config.yaml
init_std_qkv: 0.023
init_std_down: 0.0
seq_len: 512
MLP neurons of a small language model. Each row is named by its layer, matrix (down: output weights) and neuron, and shows model dimensions 224-351. Each number is 128 + 32 x the weight over its row's rms, rounded and kept within 0 to 255. Numbers have three digits each.
After each neuron's rows, "fires before" lists the tokens most often just after its 100 highest values on Wikipedia text that the model never trained on.

L9.down607:084148151149151127115128138122141186165217069096116142135096117170142115124191099101108155135154165082177139082151119101125167129147156088143107170138193092125118116153085138178152118162124216129079130042126135099088143156097096134182106117177195138091106097157147136137110169112172119107117201159137137143101103105150037057112100124099120099091107079147157161141138148120082102167078
fires before: "ed", "s", "d", "ing"

L5.down1409:144159075154139116171153098110146152135146119137119154128151117136158142191129114063107130083167128146134104106093156136111181098126185192104093134160133123082130081123078078149111129178148112115068122099178112195138144129129105114171100170132058102103100175085122141135103057153134084155171169096097215083170125176120133091131142140130113153199118158101092157133136132060082095160115
fires before: "\n", " in", " on"

L9.down446:074080114153136044166205156144055159150194163138162126145156148084124110084103144113139097177172104139141108208113137115110184101134142136085139145116097155140119100074114166124123151120143069154137111135224123154173116159132129143138125134090115148111104130157125167120130088136071103118167100155134145136102184154117132132084104104146097104158118156065108106128154131158151112172156
fires before: " |", ".", "0", "Gls"

L5.down721:140104129133055108133113098093097189117115158139104086061127168079094069146135122141131130172117144197127120110110141107164050110166112144092174125101153141156121146096103159060089169213048149102112139145128144156105087142167180117178091155110116040078122112141158122116128115109157155139122150135129134127143182175150154079136104120093134176099126120134188132103173112150089168115127
fires before: " ", "\n", "2", "1"

L9.down316:155096078165133116076168110118133108085075126125063068131128165136134154180096103132072108085150081160161123131109086111096077133099154103171179162079170152170130197117128154141188147037127142138061151143156152144099187127137129136148139222144091104143119164123121105115112202165078111118191145104128141138121160130092115079137098166146123137167136122093147159116111117098108157147137
fires before: " a", " an", " the", " "

L10.down113:153121101133101123175093190125136139109110117113159117088144105138112103149204128149149105199082126120086067131140158142079078180113168144099142131166141123088129132060158124132095135112109110121135103120063103138159159145109132176197070158111138133092140133178153145190195089151160072132130107120142124103116145168105071155102130152145089145124107187111110135168171102153137093115175
fires before: "9", "1", "8"

L10.down1040:085160123118121090160119171140141106102149135151140083120105089143134169077127099113170164151177105138109059084159183183125112187084083109148139094117144113200149144154113129093114124087123075132091147155075198128153117209134151180133116065239110130097089114132172078096181175135135134099093092205115116143141120090105168156134102166199092127133107085136133104120117123114123135172118
fires before: ",", " and", "–", ");", "0"

L9.down881:131097129073109067081163171133145114167146152087163105116136175140133129183118098136077124131175120103164122101143103143116167117078127092144096120107193093165187126114132146119114147126171082078107134129204106123143127165107167172095070131112100099090139105151076126145089174131132157187138121093096124115124106128145080150155124198090087170145070123144116141121128154144173073159128
fires before: "d", "ed", "ing", "ment"

L9.down757:153067111128074052143118116128173103066150129103125121088120089140144111171119058138094135086172114136192148129128181088085159082095100155083176130130101124132163138094110131100218135140098100129158132184126117154075175122120116167174118155049117136147177112096189116123125142141100055123092060137168112128146105132124075149108097110185081138175156134052143193142149117140093133139185
fires before: " a", " the", " an", " is", " born"

L5.down119:107113141122059082125207107138088111106146186125059105170193173116074167150191139137095117134148156166116155121121084134143085226146141147106098141140132200097101074105134117111092120110086075132136148126118126120183118193135115123159144131124132085131167108171152115124141067184160141134139145129117122159192115046126154110148112123100089149120110154127179123160144131117202158102158
fires before: "ing", " ", " of", " hours", "ed"

L8.down783:103116112145121129167135121138113141153102145123168115099121124121077077143144153079192084110154137140148116147089129109094087159135134247140084102163175115142105143155138171086146118151105154153134100108184122133112149112180146149194111136144138123150159147129137098179127113074218144114074113091151088154102118069123126138155104075090134107136089116113193124120092161101119065127150
fires before: " ", " NHL", "3"

L9.down401:053136097124192151110181125137066074122076128135170133110136097084144113165139089108127142126176114065148133173112119082082096165203161142131120126067100104139115086127125159085131136143143166198172141098112095144097124126169127101109165066082141162121097159130109104096149065081127089077080121160096103130139132124173135116171107107070115071171152149104122189126099097143143161111133
fires before: "0", "9", "8", "1", "5", "3"

L9.down640:121149100138066083164148131161133125092127133044174106138126104188124138085122115070136140135104113080168134135118137073093107129111121139120123128125129121117139158131147169141117167107107097112076149133127104131109185082122131101076126130162119101163177105086091157120108102124085131118093101169093135123116126094144093124119177162146120152098086192129156136176121107098056118052143
fires before: "7", "6", "8", "9"

L10.down556:159140154122092109130151117062116099109108174104125074177043128123117136142185147151182089089117107127134056117157159112176130112157103181085124138112153142121129129109176155141184137125134098131112147130134128070127173142089088186123093138133094139087149094115148105109151183057199109122188177157107109197088092083153116181146130133139098177096107123169105132130144184136104115104133
fires before: "1", "0", "2", "4", "5", "3"

L8.down398:128104107108139164148124162100158163070127153148210099200129098162093126146169114145164107139186165162110095148138098139095121147167085085074082142131083135135124164117135108158163053157109101171087085209126112173063186120161167181115119194118096106133123114113148067114108138138119106055148136202144147079115152116164100171154088140136142123103159109072096152155141133116109146126181
fires before: "5", " the", " that", " ", " his"

L10.down902:125112118149095161169123138118144104064136107187075126126155146195135083177121123132075109120163100129196113139161163125080113157095127065128158164037172090100117137167153206145146146093105135117117135151134151211139129114129121118100147180074115102116139136099177055153159072126123111127141143145148151115125187094115067045136070113149115174164181115144056129166142119121104128142181
fires before: " a", " an", " the"

L5.down151:117135116105167178119164105094191127124151136154163144154083123111060131082190047125137138144122156102133066126131129131129104179153165118147099079131150178084082190120161093119109153126109106085158173136139175113121178149111139176127169187153137165087126106160112200087094182079152126107134150115095080123064108142132107154109158130086127087139097200115116178212073134117120101101082
fires before: "1", "0", "2", "o"

L9.down31:135106111070139136081176139105121104128119165096132109126150108097074113087086121168091111151102142132126101099126082121123090174129156126135162151153107149182166048065077181141132137126088097124153110111100121198166130088104155054135136081087090098126099134080060124110155101118094177153119068098122098132113107136110161124117067089121114107156090076152184132132116128042122150130174
fires before: " |", ";", " ", ")", " ("

L9.down1418:135162106141143141111132185130160106069101178111157126163082127102141143128162120110076105113100141149152132123156090182132118127070151169150101132169128092131093094126110139121114135101217088117142135146140175129108177109111119114128150178117151132147127129148133118097112143147154116184180154098085083171117141143108116220088143170117121139092159169117158139136113133133120137105106
fires before: "0", "1"

L10.down1327:130108103077092143149078106098099155087118082155140110120143139170106114142130146129115107108104094045156098096200117057083124163124129080095188067106122081079160100069103089148152089092207171100130161116127111110125140166154147085158119050084157127119170092155173143213151136137190144120169112087151134122116085129122077113076118102127153106116080141155176126108085085153137150131119
fires before: "s", " was", " in", ",", " for"

L8.down216:089071084131184090093133097080133151167161169048153163065079126152076114123119052170135127161134066142098150115172086070085115143199095118111161108144125128169113157144137078137146141125157131102117119147087121146144146086160143117135079081177123160103145114086113124126177124120086092076156105155151093074132104100128113070093158158116174158123107168120116066157155109165114173109146
fires before: "\n"

L5.down466:201139132162121124150131166112079066112133091155103153192064185144111185111081145126129128103111113177091164112145108111143122139171115132110151146142125130112104206093094097122099119137105106155106111076134102122138122140164147183154170132155153133166109155152119174108156163174128133126104175107172146067101126141118137181136155131141139147109091180129144136146140113139145109080145
fires before: ":", " |", " ", " \""

L8.down823:112121160128073118158094130127140125113194090147140120157126186131157151148141057136133058114158187152167158120086109117089067143204127131129150164103098114133106137162122071162148153138086102156109121104089120149129133156159098077169149144105129110084122164113127133081062164134113075146112102228150088127121201133222148213113102131165116103171080124126138103146121106198133163185163
fires before: " |", ".", ":", ",", "ing"

L5.down1258:067149031151129127155116122125130133101185139133052145165095137133101115098150130104109019136135181119123163145137088130115138030096095136117118177203143136188143146147130130159105134155173018143139143144103127083167125118049167152099134169124133120097187112141201107052149099168185115126151120131113143077127119099132122165080126126130074184125130129138123111161173166128053134095152
fires before: " |"

L10.down417:113101177125066147141108115079113140157124116066195139087145144126109170065180096161171163172077056097084132135169080131100110123127095109148124113167173136113142103098132136160073109209155123148058189152148042190148137102111064135096131117167091105149146186132101098170151147150094127148124157108112083088151119108089158154108102180114121092126109129131163091166117104087130080101073
fires before: " |", "\n", " /", ":", " (", ","

L9.down876:084109109149113149135169169134126111091118150132149151140100157068110135113119114126159084156101109145152130147096189177122166160097215130118174161142178094192150142095144100085116152140118134161099103122104102147135179104130119191096138128132091132101116123131114124096187152164143094201144103165154144079080124069133124189126156132070106109158117088117082087135137108116103111104125
fires before: " |", ".", "th"

L5.down1279:046146166141139077134121197136178145083109147075132172150105103140087167148142101117130071100082060102134089143142196147074161172136161106143129108112116062113072106070083136114104159075119151141142083165118133131118111112133055141155086114175142129159111136141107160077118146177166116125105117159069127138110117166116189087110116168138097081116067147122092176193033144148118123126118
fires before: "9", "8", "5"

L8.down942:071160121087078144131129168062091066146167154081112143128139135156098134109156144096146131123127123124159188091110107173067151154140138091112095151107139044080132065096103116084163122089154127128097139184132138165156158111120152140160095117068063211171103106133134087132073125146106153124148089090150171116112144186127191130134123141076102161135094174128161106143080083145121128222152
fires before: " of", " in", " and", " medal", "s"

L10.down946:123189140166178094156166126101137155212107204118093097118070140099129141126134135154123074174153121168158192158099106095084092081131081134182114142127098131167120115124028125128137140175127083127171146140175106148103150155145132142171143148093163149094068104141156167140183185154172147134114134142131121110154129140130171067151104152136118209188116119138146112140135159123113091106123
fires before: "\n", "-", "|", "1", " |", "==="

L10.down832:100123150056064158136137154148155161161138138116130162162134138168078093154136150116086106090117089141190131150120146098123086217211146105156173148121127211122141141173156119120118120148104088098081116052127064132095111121177103176130108127228128157063156109159124096152166113136176086135147091103169107179172159077099081135163124149157089112120103133073135147182105102164123106123102
fires before: "s", "ions", "ut", " =="

L5.down1333:116152136069152139148143093156081152094117156095122187148193178126113172201160144088127084050129101172093087135112074117125131133042126206128106078073139107136132119150108131124138195130121128131140075163133197120163131077098131128177105149112094163140073096125205125097184062214142096131093190125132119105166134195149146082179107171082084115147157092105116113081116119173138122113117
fires before: " |", " ", "%", "\n"

L9.down1170:114101198076146162121104098073090170135095141109184122093116125128153096115145134126089106166163104110128131172110122129086186141171095088113166162100179191160097072101171166116138109096133146112145135161123154188117096096144116122152185125061102156174177168180115144118143112167110100128128113071128101111104152100152171113126104152195101152128163148122115132110185085183134191105125
fires before: "\n", "The", "-", "|", "==="

L5.down218:078131106134125113111125108152168165184142126134089206079080131137086112069112138085078123149176195108204127068145095157131113137145141098158089135148133083175137132134175074124164106187141099068136163124123094161168130129146124132108116172131078131066146130126154148151108175128097102151130168146066117097143076111167128131126159132087081120135120124150191157123076081184200105139099
fires before: "ing", "ed", "s", "d"

L10.down1292:036141158116138084121122145090108169086135082174170138084099067077168122099133138176132122132107093121105134165091116139123125138186114142126187146161179129110108111135125113123158108102108116188141129105112079109108090089149104143152200143072066108136134132144197101105099102139114118146122158100142153170202143142070060155156145138127178119093142131164088064105113145147083089152141
fires before: " of", "s", " to"

L10.down504:085140146141141135115160139124113186150100125135141112144136164122120159115143105125156152100144142110148143112067145187092153126152148113088099101099093121108108064120114144175159094130147099154102129083127130073095127156078136060096125123152110157144093114142097146082134108164193193083138075105133174178158130133117167134232173110127071125119133073116135111121173137137173126126031
fires before: "9", "1", "),", "8", " ", "2"

L9.down943:193139078142107127136091133098106137129121186136151085102133144160120088175106123075112138084053145101103100098097191130109125085137144138113168115146112100074135099124143131118109156168168104110146131079107139133055085170031123136146125147112149138099122123132134133107127151129143132129133199163116007122131155159134133159101110174180089147135184090118117078132121181135103144088130
fires before: "1", "|", ".", "9", "8", " "

L9.down816:111142169155050115084140096120108149165161131114177100140182126115128099114136187129128110046170115170109148108145150093139145136061159157120109112156141122127201144132153113122096136126134120093166144075132118161156088063121144110115127211176121179136128147068122118097138108171132131045141070184140126121130117056124085176125163132171118147137079145089067125130164202139111102091167
fires before: "1", "2", " of", ",", "8", "3"

L8.down1356:095179105149103139139139161114122111109071128127190055151090120080136146097162168108132086136156141136126128093115144090135127195135124138102075156168126166083160181061219178162187188099131084110068146144139210141078113081101079098044112158187117119156141113126190139139120155132180127163109162084128116183108128140140134112102189157130177127125085136125128088174143121133046075114182
fires before: "3", "4", "5"

L5.down1443:144116132106148149113130074149102127167144132099134166105119106072111144128154136154190143161146123121173130067097165054171141100118148127106044123143096124077152191119055119139128129061175170067132140094129138131156151093129136070113113164158124187140114096083164123147110230172160134131167198151086143085158176186146126153122155136119075106139130124120166186147151113125128134139114
fires before: " |", "\n", ":", " (", " "

L8.down1247:071131158073181106133111100048112161132123096142130115116104176157104140166117182096108091133157152091091138117193112135091124136133111137187089109092128127113151132140115135090082202152131148146100085062139124098162152147184151195151092110133113133135140146091092131115107142119147151173183109084055095136178148114175126136126145136095171161152105121102150104182146140084136096144163
fires before: "9", " "

L9.down217:179130103085153122205127094114100117138176125168116161155190184164124145153124121110100199184135110155093152182171174000168139145153137120118150124109086077189185107112081149201146121169124138143157143116137124151084140153120103151149164108168059130134153110131085116134161140127111131134165189158138158164108027136199154151122106143149151107114138109201106075168074159126103132085119
fires before: "th", "9", "0", "7", "1", "5"

L8.down1495:149138095111153072177106144123096163117081148081137135141109120147129143124116165023145132160108099078114085068152159095036115117133146144110195077104196102141133146119160176114187139143120093163110098157060157082116146150074118086163124131148147117136098153136204151093196094109149148143112108143083042084166105145101144137099137152150149108109057178183147129112155162147124117129186
fires before: "9", "8", "kin"

L5.down633:148079097118115117075151130113128089081170174123151079147099081066141075174084134119106071145060189194144117161106096119201087109145128093100162133107129158116175164138138150092171115120135147112091109124143136151122139083132104139122149205144159070103120185091125131100129175075129110138189103148160110108140172111198114136150116182107178145080133192107150143124147138133068133131092
fires before: "\n", "-", "T", "2", " ", " of"

L10.down1453:120122151120128125149099133095145214126097074135142147118126120155153106107183114125059153151139106086153091165077191150172144160125135052109156217109095095143136160124142116203157132114160205150159121170064149119135156149095120184127179076133142089018129151184100126087166065163128055078196124137138190135077097128118077093146075179067113110122143065137138136139110145219146183096127
fires before: "0", "3", "5", "7", " century", "4"

L10.down1139:091166129113144132108119165122201124165149114074123099145078119137097097157152166137186155154144121161147133167139157074155170130150059056156128180144113197172201153139141130147157082147169167154119109111106132103123135125082097173122118192103101150073094133117101068100130087169150113105148127105100098092129105095158108124124094150213098112085148104157107178137093126105053142148180
fires before: "1", "2", "3", "5", "6", "4"

L9.down628:127126130134192092070166147121161154146148144177115110089090087114147140117093123080109091103122134127082052125119084092135117120150108131133172086147126140154126135108129143160140109112106165093214102147145169129105201140120083117149108118160125155104146144149129159167121153107150101082134124155089082082185111148136117142181147137159140141086109127116143135161107119073121089100058
fires before: "\n", "---|---|---|---|"

L8.down516:127145081145136101132102147160081155150186107139115130131157098173151110077132125104203200095140101132199135127087112130114134145159134140115094181088117135078109105101156124163134091115185123078093161121128123125136140190115168098152138124109142118133101121132105126129072148137094076161143173136082151077135117122150170140143077145169166149115184139112102174155155113093183106126136
fires before: " of", " in"

L5.down1229:132115104178152111149108127115132104136103181139143172175157150163072116118130134142085129162205149162103143120160107140128130115201161085156106122096148160097224147106154092118117136117080176079115168154099159082124163097121121166099137121208148198077145147126157125102131155090102064074085153142101163083128136090078136167100111101086111123085131088141103133155146143126148131185180
fires before: "ed", " the", "ing", "s", "e"

L5.down514:099075138133096103062082083121092146064121139129158175141086109126167098118100132161144138127082128122119087109160127054158075113114158174125161116061145128163079134130109192138161131124074114145122186114164062140109145136124121093123131149060118136095158100103136108128142137092171108140136094195152149154078138110112106127151092131073162086147194062088095135148104138121130174110121
fires before: " a", " an", " the", "y"

L10.down370:164134114112137119092152167170114081077136124129130141114181081133106158144110196119138079049151114115099074087146111067104152108159182117118087160139150166137124138054120099128115127058082122181178142139144149132119105153148172123129145153137112091162165151150117072155120072103153128135147175084158159178143141083127179120093129130089186160099136142114159074154134115060096139162135
fires before: " with", " to", " of"

L10.down591:163101169147189159127155137171089113208114150159122120132128113160093156136090118210163092147142100178151104124138147079119147180104114104103107090095096131153129068124085113137113128137174208091107121167200143066112086154136188115100144119087112140104145096181143084156139116124137124131163124110074142197108111150133118124164140144109086176138123127127113098174175167115148095113115
fires before: "1", "th", "9", "0", "8", "2"

L9.down467:075124104140103107117185120167177153179129082200089132153180130114172134069139209064082145092129072118174127157102157086086121136168136154143154145134172157097116091127139070131136123085150121163135134099130109146150126153127130203116122194176114083181099160136163116139098172031174089137162109143094198124107119108136097087086166108157133133114093122120109073119078122121168118150103
fires before: " of", "s"

L8.down584:120191106172077166171122127109148090123106100120175085099098137138071162115115080159149145117138134186158091149130126143157096157149135090157110133135111115115093087092162172145138146102129116150108130124122133089136134142074137144151152172193124137134122110088150147096135148093169117127167122192073076157139089098114152151103182098155063157147122198128119073207073119136129104124113
fires before: "1", "0", "2"

L5.down86:141181075149155157125139135135091146110112135130125106096134080092138118122095195103105083086104138137112171097133098124153118065109151134114158046108134162104155129106141149151105116128097118118169142101078094077162110126120100148093146138101141084112090126082142095110194130131194143131153121118134148156132147053199117166106130208109184124139150104182109141130139139153152169085147
fires before: " |", ";"

L5.down423:148096050136119087106095170169165115115189131110108097119099118154099145083110140134112175136137126069123134118136094075112146148124105102136098127066120127137127167154129123111117160150108145118132126144098088119116129124141116093056075092165120121076087123171122105115059149135118041104137136096111138036115052115120120132130210212124134107157104171172175143130132135148143138177157
fires before: "s", "ing"

L5.down864:151146129176191078102110123114109136150129113017168113089105104139075163192113102124160109076154170123088075087153115176104146078158097117092183101133089125181140101131166150154111161126207200131149181128113105160148153108156090073134077114171175128121104096146114089165161158122141119109168130182158135071106109172155057150115067190120147118114100132118133143176034187144160136120152
fires before: "-", "\n"

L5.down751:111139093145122122195140127122125138091115155077173071074128133156092119118154115167158184149116139165128155136159103121122175106113164158110144154086134143077125129107148160181111121116120089083179170167131133112152184122121154114133086158111137112162105098122110172113139121108112105160128029061145098143110099109127132128158157175152081121133105154137078088186128140141111149097139
fires before: " |", "."

L10.down834:164146121089155171118171105194130118122118168167164123135103038081172135149138148095117136122193091155107129133184115154177125083168130140092099114130169127138085033137145148110099159157138102135145093156029154127149156143149131116130140137092173095196131069071126176153123150160133094132124061096146117102149069135146056139099145136138138117141114147126157098086090133140208168145094
fires before: "==", " ==", " and", ",", " ", " |"

L5.down495:197153079110089151120135139180144099173145171117117106204111187112122139120147150164087140133074067035109140122120135111121148115138124087149114142146205154157108156205090141116084104119164134114108139130167132163176138176103105115108075094150195138071173070139122069115122117114117121147109113142090137121085202129119083126108144083099138141147133124083176119129128098149082098078090
fires before: "s", " |", "ed"

L10.down1429:049103164081137109127171174144138105132163129122130157162100145135113123100067139171039186137159191158124141136157131115135041101157149078137127134084092165122139105145199149140126096151079154128090165125136157139157139145127104176143142142167117096125110125111151085149103120149101184168102121136173181124104121104177098139137136159161182087143127097149073167173098121112122093187144
fires before: "ed", "ing", ",", "ment", "s"

L5.down402:126138148106110110112149154147122153112136125112167124114080136106115124138183097077172146188117197111105100117127158076129179111155178141119077112116146124080164156107115199141176184167142102081149118163113076135107151101110164181151148113139158047140165104144105087099148105062114084131119112138145090109159082128127142112176094173147119112106144111155066150218066141090150115120150
fires before: " |", ",", " January", ":", ".", " February"

L10.down63:149191144091141114148151083129117152152116127144156128172106130167077142103120150075091183077107081132154143084117157134069137190122122098140104076171147084110175157116122116114147156093093062072149147138090146127117124161100117121129100134099120139068093066101130110121141081073135094095079149103139143163093144140123068132093121162190142119130115151127133112142065113090118245100136
fires before: "s", "0", " century", ",", " of"

L9.down1070:117139107136106138155129198075146079038147117163090105157126181109099121147128149150140113137133096142118138103158112104154098190113114138151089182158134133097080123118130130131194171074184091122136085126130124101114129144145109139198090158132089168125144168123108152125142172145109105135181143166105131154159129180092124212076176134139074135139116141156178108140121162155139090104149
fires before: "1", "0", "3", "2", "6"

L10.down1:128146111114142146168154133158106141104058169099148150132152121109167171083168118087150141118150093121124153129130121120116148142140084113126157120069152152140146112113132150112142165093123137128173098122129114152133098104146116134138133111075053170087128104133107100185152129117135144156178144099153160118021160148191169095101185110145096123123160115146176128138121103177158169201210
fires before: "|", "\n", "|---|---|---|", "To"

L9.down327:158104164120096107115140153159182158157120117179083092108168135073025101130110180130142113139166159149097114120108125129117141107110073105130070123140134114139161138082139141142146158110094164072096137114071123111106105137105113173078136172155168124111088093074188130144114122176141118167110129123129099108134106130087075118106169135123077172106107129082150102098019186155107104137176
fires before: "ment", "ed", "ence", "ing", "ent"

L5.down152:148123164110078074115150119111104113122108085067191132102085174132183175073158151160140192163123160158176122075081180106080171127125104102098126206168146134066113126101126056118184177176088084095116116140064121121145090060084177081105098141076145119086184132158092038126161133157146164189163114123155150078129169147125142083110078165124105127150125118117077134164115145147154079123171
fires before: " |", "0", ",", ".", "%"

L5.down79:142153118118105150116147214079173174140139171116141115124074141147146108049183105106109149150139154096126122080172120101132147161186112092109103163106126148090083101114090140149100157116131097071149135168113162155076131166100126146129181093153176154092129103089151139086106127108157061097172152188132124127139169116115130138125159121120159129129093130124137140165071042133171132140158
fires before: "0", "1", "2", "3"

L10.down705:132114109146049084072164139100104150159137130076143103118108106145063146139128135106132141137134098157142120102177104119111134152117136108148139165138123110145118157157168153067139102178118118161076189136094113111112141126134158060086117093103157085208101129103148121118068095130072154170097145198179054116089144114111237087141105114160199160086142153122155068168121138173143124119173
fires before: " that", " the", " a"

L5.down1488:136138169080154109118130107133115150172128134191138148143099109112098127105118139124144150106084042102107113063094103083123091154125092118137135137101090140113138064141180118107093077119131205122124114065123141193093181153102115090150175185134135176142156147142121088152182119073136140141146120133163169144107129105108115148119152082136114107117081130142103122114131161098208145080143
fires before: "\n", "s"

L5.down854:078124196113115103134126145130120098150205146115125099180082115165133155052115100091182165157137131091124173142134148093162119128164090140101122120157139190082126150139137111102013102152169094147092146125173111152120190154195124186143101110127123150101149160128127143130108103084147126138137108168155111145197124099108176149129134129110196133026108149170121142152138080155145142153194
fires before: " "

L10.down372:146124111158128142125091144124134099159131146138122125165194135138103096143141142158144064140125153147087164039106129176149065168144133109142177138130093159163158093133113125067125122144150160134082190097156102145107169103112166146181119101098116166079078128090128110087127133124176154164147111076120133122115140119134119177130174167134091147172119134149120103109171208107110134089161
fires before: " |", "-", "1", "|", " Years", " "

L10.down843:128108092124129112101181157151114153084105190131076123108131107175135151099134153104065110158126156137112156144118122110047147135144126135128169079102204139152102135082149143171106142078159192091113127145145080077128114126088118148163119060127150189082135127094125136116161088094082065122144140109098166106132150152106129169092161180119185134129163101123163113115114097117097118163165
fires before: "\n"

L9.down1283:152123143139139124085095100196125143178133143113128126178116147076082134164209148164138109101150103137165153163148148108138116111126115143104060077106132141141112064207109106092102132144108137178134139105160077134108088159129122107135112171130149141054134159135200099079138141139135166183072174103136105143094108122134111084073131033146134085120126072130157113082126118111153192073147
fires before: "s"

L10.down1507:100124063176082147124060091108143094155146112157151104121135147177137188112117072167135129166120157163149103123121210084099094139190172127138162122078156149174146067097118119171090135106147127193168154111109134126088158108080126110131116184116105064158186133057085095137091162147102109127150066153120111117141133044091140113073135129131117114119119082099122059122151098116109096102097
fires before: " of", "1", " |", "9"

L5.down500:112089156115132163134138062146074134141150138138143115156185137118118125132122109076149153143168118129154147110090130080174074126116130134106168140129135138083105158130133151145133144133174177106107161109149153192154188154149082131118129118123162092146107125121091136113144138164141103098089135133107139075098090134143098109173196134151158154138182138131082102110119139117103083093120
fires before: " ", " of", " |", ","

L5.down261:165069094111108152218129092083158151129155137095100122051102130116132168094160074112123158121177136135072132132159135116121135156094068113123212141088133133119145111119155112138137150158105073133041100113107121107132168097067073107098144123134109118142135093091148125133112107157052182213119038176107081146122179147084124195120133151179115121162122127115138142194102127090145194143177
fires before: " |", ",", ")", " ("

L9.down453:116084118165097083111138130181091122157030181093167080162202148125067188243153143158160112150156190142201107133175075138129140097156118111135113137133142148124164164140136135127130137132124127128113134128166117168131130129142157139087133149132140167138122148136167091093124146110149113103144121115166211127140131118131170113133084092093168157152112101145153133128127119151140159102153
fires before: " the", " it", " a", " that", " him"

L10.down516:079154131157112096154129144151142117144209129137139094189108152150160072099151157126136120124107152143141191154130187103093118187092071188120072123204097125123121102150107103120053100136183098144152141086102105163170082140144111164164085139112181125150175142147104147094107068120102138135126149094081126140089162102139097194115154130177115102157135113068202150080089093145101142111147
fires before: "1", "2", "5", "8", "3"

L8.down517:134133130061095172145090129136106176129113133198106126159131136146139121093134117154090117108133144195168154145084144158144158124170122128108143110120145191085158143128149088161113161167014158046102098130112179105139175119073105117131096160186164124145162142088166164106205090137078133184142180104111063096145110098142103136080179093111159133182097171139129188133171095134137171197123
fires before: " to", "s", "ing", " of"

L8.down1486:128164089163089109113140156085148134177105138145155097180069143116115163099159147127153143180147167127117097132142123125090050162121164142138120113099161131094081114139094156073129158108128104124179139071135145149164083105103085204134178142183126156115110129033146163092108164101180087110094174145061134167087132090179129110094156161171149169089168179104153089181119186150112117095117
fires before: "1", "2", "3", "0", "8"